From a checkpoint of a small transformer trained on Wikipedia.
Size: 10 layers, width 320, vocabulary 5233.
Architecture: biases on query, key and value, untied embeddings.
MLP neurons of a small language model. Each row is named by its layer, matrix (down: output weights) and neuron, and shows model dimensions 32-127. Each number is 128 + 32 x the weight over its row's rms, rounded and kept within 0 to 255.
A block is one neuron, or neurons of one layer that tend to fire together. Before each block is what it responds to, as a language model described it from the Wikipedia text at the highest values.

Year decade digit. The third digit of four-digit years (the decade digit after 19, 20 or 18), especially in birth dates in biographies, e.g. 19[8]4, 20[1]7, 18[2]4.
L7.down146 [144 156 141 179 122 110  86 158 124 164 181 112  69 156  60 141 141  79 147 118 151 118 147 190 148  76 126 146 135 111 103 128 109  73  75 111  98 138 149 162 108  97 123 125 185 101 137 147 124 154 131 101 202 160  82 168 147  81 145 120 121 107 135 139 114 146 159 182 122  91  19  85 174 154 107  95 155  81  55 113 129 108  99 178 148  98 106 168 133 162 117 119  78 104  59 153]
L7.down233 [144  82 131 150 126  68 110  59 149 152 167 101 129 156  45 116 140 149 162 167 127 152 162 147  94 164 114 121 140 132 134 169 158 136 133 102 142 138 125 111 151 165 141  68 126 111 174  60 136 193 189 141  90 151 160 134 130 128 159 158 137 140 119 156 133 126 112 169 164 147  97 113 163 159 144 176 173 126 105 124 152  93 159 153 122  39 126 152 129 110 132 127 178 120 144 131]
L7.down249 [148  87 131  85 116 151 119  78 146  71 106 144  69 121 114  56 151 128 107 132  71 165 132 163 149 159 129 124 164 152  53  74 102 137 128 128 118 201  63 150 221  66 164 133 135 117 185 139 109 131 136 161  71 101 121 133 148 196 130 110 108 181 147 157 123 143 110 140 115  76  88 132 140 165  91 146 152 133 127 160 123 135 135 205 119 202 145 115 112 114 171 160  93  98  96 178]
L7.down310 [127 146 159  88 142  82 201 150 163 126 142 157 127 119 115  71  79 145 104 175 129  80 144 106 120 121 119 100 138 119  65 132 121 125 131 141 121 142 185  99 144  87  80 121 121 170 164 147 161 170 122 149 178 155 100 155 121 130 151  89 160 187 126 170 126  70  76 136 164  40 129 125  96  90 130 116 111  95 119  83  90 216 116 143 205 132 146  43 127 172 182 187 161 157 161 128]
L7.down319 [156 121  78 113 103 153 152 121 123  91 180  53 128  89 131  87  85 124 114 201 104  76 186  72 176  98 167 136 145 112  79 101 117  71 140  87 127  55 150 141 108 116 136 117 124 109 128 107 179  94 106  24 168 159  93 161 175 114 122  38 122  62 167  94  99 120  92 103  97 131 168 123 146 109 137 131 111 131  73 103 119  97 166  92 112  88 111 137 143 118  93 133 112 147  92 132]
L7.down388 [150  98 133 164 176 138 109 101 124  99 107 113 107  94 108 153 164  65  92 106 127  36 109  82 162 142  85 117 107 146  88 103  73 101  94 153 166 117 161 139  89  95 145 100 126 102 123 124 179 148 169  95 109 121 143 114 215 133 133 126 113 102 210  90  98  48 157 152 132  69  95  98  91 178  92 102 118 140 128 136  91 144 110  75 134  96 116 139  77 160 159  85 179 147 155 130]
L7.down471 [ 85 119 175 170 128 127  90  96 158  93 187 142 104  98 106 174 101  95 178 108  89 124  85  77 179 174 110 127 167 127 155 159 135 151 155 121 142 135 149 167  91 148 160  76  48 123 131 142 106 100 120 126  80 115 148 140  97 147 118  99 107 199 124 126 111 113 128 114 170 160  61  93 153 118 136 150 166 135 166 127 150 113 113 157 147 194 120  65 168  87 108  84 120 111 119 127]
L7.down512 [148 199  55  94 134 111 145 149 136 129 139 150 123 153  71 156 166 126  81 129 152  81 146 169 172 134  85 109 112 148  77 156 168 147 155 122 143 138  99 154 175 145 119 141 145 126 157 132 137  96  96 178  45  61 173 109 146 117 120 163  54 117 149 132 124 128 158 119 219 123 116  82 111 127 169 157 129 121 163 162 171 171 153 112 141 120 171 130  70 174 169  80 140 129 141 171]
L7.down654 [126 113 159 181  46 130 115 115 184 147 120  84 122 146 109 124 182 129 147 162 149 114 143 158  93  94  98 160 136  96 134 155 138 135 139 126 108  60 129 162 135 187 116 135 118 160 151 105  85 146 159 182 132  53 160  91 122 117 109 151 102 141 184 128 112  81 115 105 123  43 120 127 156 140 105  95 112 150 176 159  76  77  54  51 227 150 117 149 120 101  98 121 143 162 125 205]
L7.down750 [ 93 128  92 121 149 143 132 114 113 134  75  61 184 110 120 124 137  98 131 156 137  97 122  94 146 103 134 109 134  83 152 168 124 149  83 131 158 148 178 135 153 154 100 154 159  95 145 132 157  80 101 159 145 182 118 178 131 162  61 129 108 169 143 121  80  90  99  93 153 125 145 141 133 104 159 188  69 138 138 154 167 128 128 103 104   0 157 106 156 234 135  70 125  61 167 126]
L7.down919 [141 139 129 132  88  96 134 119 112  97 155 101 125 186 142 131 108 125 133 139 162 139 187  89  89 108 150 132  81 136 133 112 123  80  91 149 154 174 196 118 120 203 121 102 120 119  93 155 129  99 141  63 121 137 159  91 120 175 100 130 139 114 153 120 105  83 116 105 130 164 154 141 128 147 121 123 140 150 145 122 119 153 130 113 158  83 184 149 103  49 127 105  85 121 130 151]
L7.down1024 [125 171 135 136 153  95  52 136 168 129 133  92 196 130 115 129  96 156 189 120 125 122 101 106  59 142 121 120 120  98 147 146 116 119 126 171  98  66 117 124 125 107 105 134  93 155 171 132 168  98 101 140  32 154 178  56 209 138 149 103 152 164 128 152  79 149 129 110 121 189 174 123 105  97 136 118 202 107 108 156 106 125 135 163 161 106 138  71 155 143 179 137 181 156 167 124]
L7.down1085 [ 96 144 127  72  62  89  98 119  61 158  98  95  95 164 107 123 140 102 155 135 148 140 107 125 159 128 160  89 166 144 103 147 128 153 184 109  93 142 189  97  74 157 141 129 111 131 121 135 105  93 108 152 141 158 162 133 123 123 193 112  60  84  88 132  88 124 130 121 109 138 163 127 191 119 112 173 197 115 143 128  99 114  38 129 105  60 127 119 108 118 103 134 116 130 131 149]
L7.down1107 [120  96 158  93 152  74 157 127 131 130 116 153 106 125 144 142  89 139 130 149 122  94 130 156 115 123  88  95  82  93 128 109 102 160  82 131  70 155 123  85 129 103  92 114  90 137 111 150  59 148 150 151 135  93 118 132 168 137 119 161 139 109  72 153 140  98 138 106 107 149 104 125 150  99  76 118 173 104 180 148 150 121 182 167 153  78 104 190 131 133 133 132 158 180  64 154]
L7.down1124 [117  90  85  67  86 102 101 106 105 199 133 121  93 116  85  94 212  96 125 142 137 148  91 135 166 127  92  98 118  54 142 121 104 129 109 187 120 199 136 125 135 152 133 139 134 149 111 125 111 131  83 194 137 162 172 150 164 170 148 133  99 129 144  90 168  77 154 135 151 163 134 178 163 158 101 164 128 147 127 150 163 149 153 135 174 121 170 112 156 130 125 137 141 184 156 126]
L7.down1240 [153 123 104 145 125 100 163 130 107 126 144 165 156 193 156  91 117  75  66 171 139 139 135 138 163 113 138 173 127 117  76 113  60 111 123 135  97 154 139 114 128 167 102 152 111 120 152 131 143 128 241 195 124 146 162 112 111 111 137 151  96 132 140 158 111 127 135 125  88 103 127 166 154  46 114 161  83  89 104 147  73 153 132  86  98 108 112 137 120 142 119 132 143 134 218 115]

Table cell spaces, "over". Mostly the space opening a numeric cell after a pipe in sports statistics tables (| 1 | 0 |); also "over" before numbers and scattered mid-word pieces.
L5.down125 [154 146 174 191 126 129 135  89  77 144 137 105 105 143 109  83 164  76 118 139 114 146 182 144 105 145 143 142 147 130 115 136 115 105  86  73 109 126 109 165 134 202  88  94 105 209 233 123  99  80  91 143  99  76  96 167 117  85 131 100 148 116  73  52 141 149 100  86 132 164 141 135  53 122  92 159 106 105 101 109 118 139 146 119 136 155 109 107 148 110 193  82 108 160 106 146]
L5.down332 [106 102 106 151 106 117 124 130 142 139  73 162 129 131 156 117 128 157  90 141 115  96 128  97  88 177 132 137 136 116 145 146  61 150 124 129 124  88 179 102 109 138 139 145  82 189 182  75 126  89 169 145 197 111 183 152 103 152 109 102 132 114  54 108 169  97 150  98 156 137 161 108 131 118 103 138  74 144 152  97 155 141 153 156 122 133 149  66 156 129 117 155 103 103 156 155]
L5.down586 [166 164 136 166 149 103 160 116  66 162 123 165 136  61  97 138 106  84 146  84 155  93 192 201 158 122  91 146 169 135  63 129 141 121  76 179  98 150 205 106  99 114 122 124 172 134  83 140 166  95  99 159 148 180 180 167 129 114 152 152 170 182 101 145 123  88 119 109 125 111 157 139 102 139  96  66 109 112  80 174  76 144  95 104 131 136 154 153 143 144  48 145  74 146 145 105]
L5.down1127 [137 132 140 143 115  86 206 119 146 127 118 134 150 155 100 128 129 164 109  80  97 134 156 103 113 126 141 181 124 139 164  67 102 173 112 160 126 149 126  85 117  79 147  96 161 126 136 156 140 171 147 168  97 133 104 158 151  95 117 116 156 170  92 176 124 125 130 169 125 149 156 120 103 119 138 162 122 103 111  71 112 128 138 131 101 153 163 107 104  57  98  91 129 123 138  36]

Stats table cell separators. Pipe separators and spaces between numeric cells in the middle of sports and election statistics tables, e.g. goals and apps columns like 1 | 0 | 0.
L7.down11 [121 127 162 153 161 178  95 128  92 145 145 182 147 134 159 110  51 126 165 100 101 122 131  56  76  98  96 156  67 129 194 196 138  40 101  88 147 102 126 110 135 152 111 104 154 197 106 167  85 147 141 118  96 155 193 125 109 146 208 102 104  86 103 144 116 100 100 161 122 174 117 184 181  91 134  87 142  90 145 144 169 150 125 165 161  95  80 198 158  86 128 109 193 140 126 115]
L7.down43 [118  64 178 133 122 141 191 116 140 145 139  96 132 106 201 111 107 160 108 115 130 122  90  83 121 109 119 160  89 125 130 162  80 143 142 130 161 147  97 155 138  94 105 146 136  87 164 143 156 170 111 183  83 114 108 101 146 162  92 154 150 245 170  44 118 109 147 162 118  97 126 114 146  90 103 139  96 175 102 149 127 136 151 106  83  93 125  87 136 102 141 127  89 124 118  88]
L7.down66 [ 69 152  73  61 163  88 121 110 126 126  61 209 137 139 135 191 112 163 108 121 145 207  63 175 100 182 156 156  79 123 120 117  64 180  75 111 173 125 145 168 135 113 145 152 126 113 112  68  98 132 152 140 111 157  66 126 139 124  91 148 116 138 111  84 134 114 137 135 120 130 117 163 131 127  82 111 139  68 129 142 107  84  96 122  94  71  94 203 131 133 116 128 142 148 157 106]
L7.down75 [ 72 144  88 109 208 122 119 123 158 121 160  77 140 142  88 162  64 149 134 155 122 117 158 141 121  30 122  89 135 166  94 120 158 137 139  97 131  39 105 154 163 128 142 125 102  61 143 110 101  96 123 182 111 115 120 154 103 111 145  68 180 113 120 140 157 134 126 144 152 134 115 144  91 129 169 144 107  90 126 187 149 137 140 162 167 133 138  74 133  30 134  79 157 160 110 111]
L7.down247 [101 103 133 104 136  90 100  81 106  85 132 117  30  99 126 173 131 124 129 202 115 138  93 186 131 157 144 146 180  92 137 119 141 136 139 183  75 106 122 183 207 203 137 161 166 203  72 116 123 199  94  98 136 159 127  90 132 119 116 125 143 115 133 121 141 110 103 137  87  85  78 108 101 132 137 123  97 154  99 126 138 169 143 141  78 105  83 103 108 153 112 111 148 160 133  71]
L7.down316 [ 55 133  86  92 138  92 147 151 128 121 142 133 130 121 108 140  94 147 157 127 147 145 108  93 133 134 113 134  92 191 151 195 118  84 141 165 162  61 212  92 158 144 131 174 123  99 173  97 159 140 128 101 194 146 179  86 109 104 120  96 124 102  96 187 138 164 119 128 124 150 151 142 106 115 107 105 103  93 139 103 183 174 155 108 118  94  82 146 115 189 136 120 125 100 114 111]
L7.down433 [171 151 147 136 137 155 153 196  50 111 162 144  57  91 128 199  92 173 104  95 141 106 162 152 114 125 121 158 125 155 127 123  91 122 137 176  89 150 133  81 141 129 154 120 131  78 120 142 134  79 122 163  37  99 134 114 110 136 125 101 142 147 139 126 139 151 179 159 167 132 138 152 101 128 120 142 148 141  88 129 106 176 131 168 115 142 135 121 136 106  98 121 120  33 158  83]
L7.down472 [198  71 123 130 132 142 154 115 183 126 103  52 121 139  53 155 129 119 165  81 109 156 116 124 113 111 110 107  85 183 121 117  83  71  96 155 100 111 107 186 137 118 113 123 104 119 138  71 103 230 161 153 111 100 110 142 145 195 147  95 173 165 124 170 111  93 113 107 133 150  82 131  86 201 119 163 117 100  99 116 176 148 207 105 138 175 132 119 143 139  91 128 172 123  72 164]
L7.down562 [165 151 184 188  82 135 109 112 162 142 138 123 115 115  99 161 179 112 119 104 132 106 139  93 173 118  93 139  80  88 163 152 126 135 168  94 140 144 179  92 101 134 140 188 131 131 145 119  84 126 148  91 123 141  78 161 116 160  70  87 176 155 102 172 128 109 179 164 115 144 161 174 108 116  94 108 151 113 155 123 129 132 117 135 121 146 161  87  90 157  96  94 112  77 120 160]
L7.down723 [130  72 108 119 144 167 175 140 129 145 156 179 102 154 127 137 104 102 127 134  97 171 136 132 151  68 184 115 156 117 143 187 107 157 118 142 135 144  98 131 147  50 157  95  91  79  82 151  91 103 162 129 166 136 114 104  93 126 158 138 124 114 152  95 102 105 159  78 100 117 193 113 109 170 111 115  88 161 180 112 118 135 132 151  90  89 122 149 112 137 198 126 133 139 166 147]
L7.down846 [ 85  61  87 126 160 139 168 160 122  89 127 112 130 162 117 108 160 140 131 126 171 161 134  99 160 156 111 101  66 129 118 124 120 100 115 172 124 119 132 160 109 141 166 132  72 147 118 145  51 163 178 129  91 180 180 128 127 123 114 138 194 185 125 154 184  98  78 142  82 121  70 190  83 121 146 191  92  67 144 163  73 161 151 150  94  57 188 134  66  83 131 157 164  82  69 101]
L7.down938 [ 76 205 178  97 140 145  82 153 149 129 187 140 113 135 138 154 105 137 165 202  84 134 134 147  92 115 151 147 157 145 149 132 142 129 107 119 145 123 118 123 177 110  60 135  96 121 110 124 117 140 140 171  89 130 113 120 109 112 113 146 190  99 146 146 143 165  46 133 119  65  81 177  88  94 149 107 163 169 137 110 137 162 124 105 120 153  96 150 124  59  56 132 164 145 107 103]
L7.down942 [131 115  97 108 151 176 118 169 123 133 210  63 198 155 111  55 159 142 163  96 157 113 132  67 134 110 107 167 126 138 153  69 130 119  70 192 121 146 151  69 153 180 105 152 148 187 200  76  86 125 139 159 124 114 138 148 131 157  69 148 153 116  89 139 121 155 106 175  89 146 132 128 160 113 162 176 139 118 114 157  65  84 151 185  93 122 153 166 109 131 132 169 167 178 153 146]
L7.down1136 [121 175  65 147 174  88 126 209 121 145 141 137 124  96 151 174 126  74 110 111 122 174 166  60 116  79 101 184 139 123  80 151  56 144  89  88  88  75 203 116  68 117 141  91 201 165 160 119  76 123 153 141 194 172 121 134 184 127 131  92 141 158 115 115 125 153 115 180 151 122 209 101 143  88  91 169 132 104 190 158 113 116 192 150 113 187 106 131 130 158 208 115  50  96 140 117]
L7.down1164 [115 156 124 119 123 162 211 209 143  76 129 136 111 172 167 120 101 105 113 135 113  67  80 104 101 117 129 112 137 109 142  90 126 193 130 152 204 127 128 117 115  87 173 130 114 105 110 122  94 110 145 158 172 146 163 123 113 175 114 101 188 150  73 110 110  85 162 179 127 141 173 171 126 206 182 112 137 109 113 132 132 137 156 149  99 113 147 170  96 121 103 141 153 131 110  87]
L7.down1201 [ 87 138 117 141 118 100 157 184  77  94 155  84  70  81 153 183  60  99 114 139  83  97 133 161 133 109 122 171 152 144 169  64 117 127 107 135 176 159 195 124 109 105 104 108 139 112 180 149 120 157 127 104 104  79 120 175  83  91 183 162 156 133 123 173 156 158 124  98 120 117 153 154  97 114 134 129 119  64 141 123 160 132 108 111  97  73 180 133 154 128 148 144  89 121 122 144]

First-name completion pieces. Word pieces that finish a person's first name just before the surname, often in tables, credits and lists, such as Jos-h-ua, Dann-y, Char-les; sometimes other multi-piece proper nouns like Lauder-d-ale.
L7.down79 [160 136 142  92 169  67 172 160 130 141 125 101  99 130  77 140 171 108 180 112 141 117 124 138  93 125 116 114 104 169  94 198 185 132  37  80 108 217 110 166 119 122 145 124 102 169  57 133  86 163 139 108 117 168 119  74 187 119 184 118 124 152 122 130 153  88 114 155 137 137 117  93 133 132  65 116 103 136 132 157 162 112 173 162 179  96 136 149 129  88 152 197 130  99 106 157]
L7.down117 [130 102 169  67 106 108 152 181 129 132 113 102 119  57 156 128 139 105 111 134 102 138 122 145 146  96 140 117 137 120 118  81  84 119 180 123 126 163 148 103 115 137 116 148 206 163  83 200 122 119  85 156 150 150 140 148 151  67 157 159 135 124 139 197  83 121 188 126 128 160 137 101 166 107  86 153 141 108 171 101 152  72 125 125  77  52 110 123 173  63 108 129 144  85  73 132]
L7.down395 [104 117 122 145 158 105 169 173  89 128 146  78 138 115 105  96  79  80 132  66 127 149 138 151 128 134 137 103 149 131 165 163 122  49 130 182 141 177 155 164  82 155 168 141  99 125 108 113 126 150 163 100 111  81 126 195 186 144 128  98 117 144 121  82 165 123 116 105 156 149  96 141 135 151 132 103 106 109  79 137  84 148 151 158 118  95  83 108 198 178 123 114 107 154  96  89]
L7.down418 [101 113  79 111 160 106 174  44 116 154 102  92 117 164  77 120  74 184 162  85 130  72 115 111  69  93 118 102 118 118 139 124 147 142  72 201 133 131 120 155  79  86 173 110 128 122 153 108 158 169 103  73 108 153 118 108 132 185  63 112 145 172  93 128 121  80 100  85 126 121  67 169  76 178 148 110 144 162  63 144 128 153  83 195 112 160 123 132 122 140 164 126 127 116 109 118]
L7.down440 [132 128 123 146 146 152 126 106 141 127  90  96 132 139 143 175 135 154 148 151 137 136  98 108 139 188  69  83 116 126 145 171 107 135 161 197  94 115 132 161 144 114  91 106 112 161 177 111 160 120 109 135 119 145 123 140 178 105  84 144 112  44 136 136 184 143 136 127 121 126  81  82 152 132  80 119 123 177 123 111 173 129 107  87 183 211 118  85 172 100 199 162 111 111  99 137]
L7.down492 [134 131  89  86  77 103  98 153 121  72 107  91 123 101 122 146 122 132 101 121  73 123 118 132  97 128 163 160  80 168 109 145 125 158 120 106 111 148 117 144 172 155 159 171 116 125 145 127 154 170 194 149 116 106  35 136 111  91  96 153 151 154 131 102 143  82 139  88 114  80 124 120  96 147 117 113 159 103 136 134 135 108 105  81 142 159  92  62  93 123 148 105 111  75 154 163]
L7.down649 [ 93 156 179  89 128  88  91 137 128 109 203  92  70 126  92 161 161 135 141 124 107 145 110 153 114 156  96  97 147  67 119 111 123  85 127 138 135 102  82 130 197 119 143  87 157 158 161 132 171 152 122 174 111 215 117 159 116 157 109 136 170 153 122 146 160 168 163 169 133 132  53  74 147  89 131 152 176 173 140 112  90 105 112 141 144 150 123 158  93 100 126 117 121 120 201 116]
L7.down689 [160 171 114  75  79  76 170  84 135 105 163 156 155 137  71  90 175  88 183 119 129 122 111 131  88 162  98  95 194 119  88 106 103 120 109 137  92 150 178 174  94 121 127 104 130 109 112 150 143 200 147 136 148 147 145 163 122 101 125 123 130 113 130 135  85 112  93 114 119  99 146 135 134 157 155 136 124 135  83 167 128 198 103 174 162 145 128  93 104 114 149 135  90 143 157  92]
L7.down732 [109 106  72 124 111  70  85 109 141  57 182 148 103 139 154 172 131  79  97 164 124 136 109 147 135 130  93  77 138 121  52 154 104 168 127 109 128 151 144 119 147 156 117 101  82  95 154 145  61 112 106 137  69 108  89 140 167 108 136 154 137 170 107 122 109  89  83 101 161 126 133 169  94 151  99 144 117 128 195  86  80 162 145 137 189 101 102  82 123  92 146 176 114 145 152  98]
L7.down765 [125 110 124 121  99 114 106 133  93 120 148  65  82 180  96 117 166  85 196 151  91 120 200 103 108 139 103 117 120 111  49 127 114  85 111 132 146  81 145 165 158 143 134 148 150 100 140 102 194 168  99 135 140 114  70 107 118 142 131 124 185 203 132 100  79 133  92  57 115  91 143 111 143 135 102  96 145 133  73 130  71  81  80 106 139 233 132 135 161 141 144 142  96 104 120 121]
L7.down854 [167 115 131  97 103 171 120 144 129 165 113 123  83 110  91 138 183 165 136 141 130 157 123  89 177 118  79 114 120 133 141 146 146 112 118 185 161 152 165 130 145 117 115 126 111 112 143 142 104 141 141  80  94  71  49  92 109 112  82  92 108 126 153 104 140  84  93 142 152 204  99 126 147 187  97 129 120 132 182 170 155 136 150 141 136  51 121  85 140  63 128 127 180 113 134 161]
L7.down869 [104 150 169 166 101 139 210 111 114 100 164 107 195 164 142  99 119 141 148 150 144  98 157 170  90 127 146 142 128 109 106 100 145  97  97 168 123 118 131  90 113  70 132 162  95 142 115 123 159 134 146 140 108 137 133  68 151  82 132  83 130 149 132 131  56 104 145 111 138 157 125 118 136 137  85 142 181 145  83 168 140 131 113 145 119  89 154 125  82 138  94 124 127  95 135 163]
L7.down887 [134 102 107 170 178  65  88 175 163 112 100 162 124 119 140 127 143 147 161 136 117 174  94 109 120 125 122 108 126 189  55 150 108 169 103 108 134  96  94 131 160  97 114  91  87 143  82 167  80 135  61  97 106 144 124 177 179 119  85 139 134 148 117  84 130 118 104 155  84 160 125  75 165  81  83 117 126 131 135 149 141 118 129 127 150  80 134 109 146 169 158 112  85 134 154 119]
L7.down896 [ 80  94 147 173 141 133 173 120 111  88 175  62 131  91 134 114 135 124 158 169 128  97  95  89 115 172 142 122 135  95 130 125  78  79 124 120 132 186 139 152 126  92 191 101 129 106 153  92 170 156 175 154 133 105 113 165 175  82 174 141  69 110 158 183  54 155  66  67 181 218 140 116 143 168  58 102  87 126 124  89 149 126 147 125 132 145 141 130 148 148 136 160 122 117 113 161]
L7.down1029 [112 149  58 102 102  80 168  73 140 123 180  55 110 105 116 151 169 134 112 117 104 168 157 104 123  84  84 131 115 134  60 147 167 174  65  85 126 182 103 125 183 134 142 121 145 182 148 157 136 255 146 121 150 139 128 156  88 110 165 142 109 154 166 126 119 143 142 138 150 139 144  88 117  93 105 100 119 124 179 133 146 142 127 159 111 110 141 158 154 158 167 140  84 172  88 129]
L7.down1191 [109 105 118 184 170 156 136 103 122 143 111 119 153 144  97 157 110 156  85 120 111 105 150 134 172 146  93 101 126 137 198 186  84  64 186 133  93 123 104  93 143 146 133 134 130 137 128 106  87 114 209  91 150 150 141 136 112 107  96 128 159 148  93  92 202 114 154 149  91 152 137 116 152 153 140 179  79 171  93 217 163 134 125 116 145  62 109  66 111 176 101 122 128 125 119  99]

Year's second digit. The second digit of four-digit years (0 in 2017, 9 in 1945); more weakly, "of" after numbers or ordinals, as in one of, second of.
L5.down720 [138 175  93  78 183 154 145 106 123 144 110 150 126 156 148 103 161 154 133 103 132  74 108 116 113 144 135 157 128 133 114  79 129 125  99  35 124 154  93 106 142 115 144 139 160  84 139 157  80 103 186  60 129 142 165 166  99 109 112 115  72 115  60  96 127  85 128  74 158 150 133 172 118  77 109 122 105 132 139 156 114 119 148 152 178  85 119 128 135  53 101  93 110 158 124 204]
L5.down825 [118 137 122 172 163 137 122 186 142  89 108 153 140 148 185 102 126 146 164 169  57 111 134 130  95 135 136  98 141  87 205 122 115 134 163 126 129 133 135  71  90 135 135 113 109 141 106  71  90 151 124 105 204 177 136 121 125 135 129 146  77 145 136 122  92  80 137 127 148 145 112  86 129 113 153 112 133 174 123  69 121 106 107 127 166 155 105 176 139 111 124 148 188 114 142 153]
L5.down1062 [145 143 179 119 144 112 140 209 127 168 100 124 128  81 124 120 139  96 114  97 128 160 150 109 157 154 120 148 133 177  89 192 111 115 184 159 118 150  96 175 103 173 183 138  68 135 112 113 152 125 127 118 159 155  94 121 122 119 123 137 152 124 120 133  54 134 133  58 121 120 167  91 136  67 119 205 115 116 127 161 149 145 122 117 142 164 177 142 132  95 118 112  87 115 117  80]
L5.down1235 [134 140 133 155  44 166 117  81 176 191 147 150  87 136 153 113 123 131 100 124 132 187 151 139 144 131 157  86  99 165 113 135  72 149  99 128 130 210 100 165 134 101 184 131 132 122 179 137 109 163  56 162 150 102 170 133 207 132 127 157 133 113 125  92 113  70 156 119 124  93 139 163 186 150  50  93 143 124 127 164 154 148  81 106 160  81 132 123  96 111 155 101 149 126 149  85]

Table headers and word pieces. Table column headers and cells right after a pipe (Record, Road team); mid-word fragments (cons-ensus, att-itude, ind-ependently); and the group nouns team and members.
L2.down981 [136 135 125 129 148 203 163 134  48  92 145 164 167 152  82 115 151 117  88 145 120 164 137  84 119 113 103 147 115  91 130 115 153 125 141 178  81 120 117 169 137 132  94 171 160 121 105 174 151 140 174 146 185  87 160 141 119 186  72 106 114  95 168 151  98 126 172 112  79  93  83 179 148 171 147 150 143 148 112 116 143  94 130 135 177 165 106 142 124 147  74 111 130 189 127 142]

Inside personal names. The first piece of a surname or the middle-initial period right after a given name, as in Fred J. Pearce, Meryl St-reep, Thomas B-ouch; also inner words of club or song titles.
L5.down130 [158 132 106 108 101 103 132 131 146  56 118 117 130  80 140 123 109  98 119 125 117 103 132 105 184 152 186 143  97 128 123 146 193 133 223 131 182 123 121 135 112 132 134  99 152 160  73 108 100 154  99 129 109 120  89 113 152 185  85 144 136 117 154 122 127 102 166 157 120 111  97  99 123 133 131 115  61 162 180 165  97 140 130 123 143 105  64 107 157 106  62 133 134  66 105 106]
L5.down473 [165 141  96 175 162 133 162 108 174 109 137 140 128  45 122 119 124 109 194 172 168 138  72 144 120 170 112  83 112 130  57 143 117 129 144  85 158 127 163 103 180 146 129 146 124 167  86  74 161  99 114 166 124 120  70 142 124 101 155 161 135 156 162 110 187  88 115  59 127 132 160 120 118 166 104 123 115 120  68 156 107 137 211 106 149  94 120 154  99 165  67 136 115  94  86 113]
L5.down1145 [ 82 113 132 103 141 101  79 113 140 106  94 109 142 125 121 132 165  74 143 106 123 129 102 176 108 216 176 136 153 132 107 160 158  99 134 144 159  69 130 124 163 195  84 116  91 167 139 130 152 187 135 142 138 180 183  64 157  95  81 159 145 151 121  83 118 161 112 131  84 119 144 126 186 107 106 131 131  88 162 131 169  95 125 106 127 118  82 144 146 237 137 187  55 111 136  69]
L5.down1252 [133 159 142  98 142 150 102 126  99 139 137 136 135 193 142 155 151 146 119 102 110 132 150 174 159 139  90 110 116 113  92 126 147 109 128 145 122 130  92 109  45 137 160 131 153 135 180 136  83  87 116 102 105  51 149 116 150 122 145 140 113 172  94 209  85 165 161 146  98  72 118 127 116 128 102 141 144  91 175  60  93 105 142  80 122 143  97 171 140  97 120 131 183 147 124 134]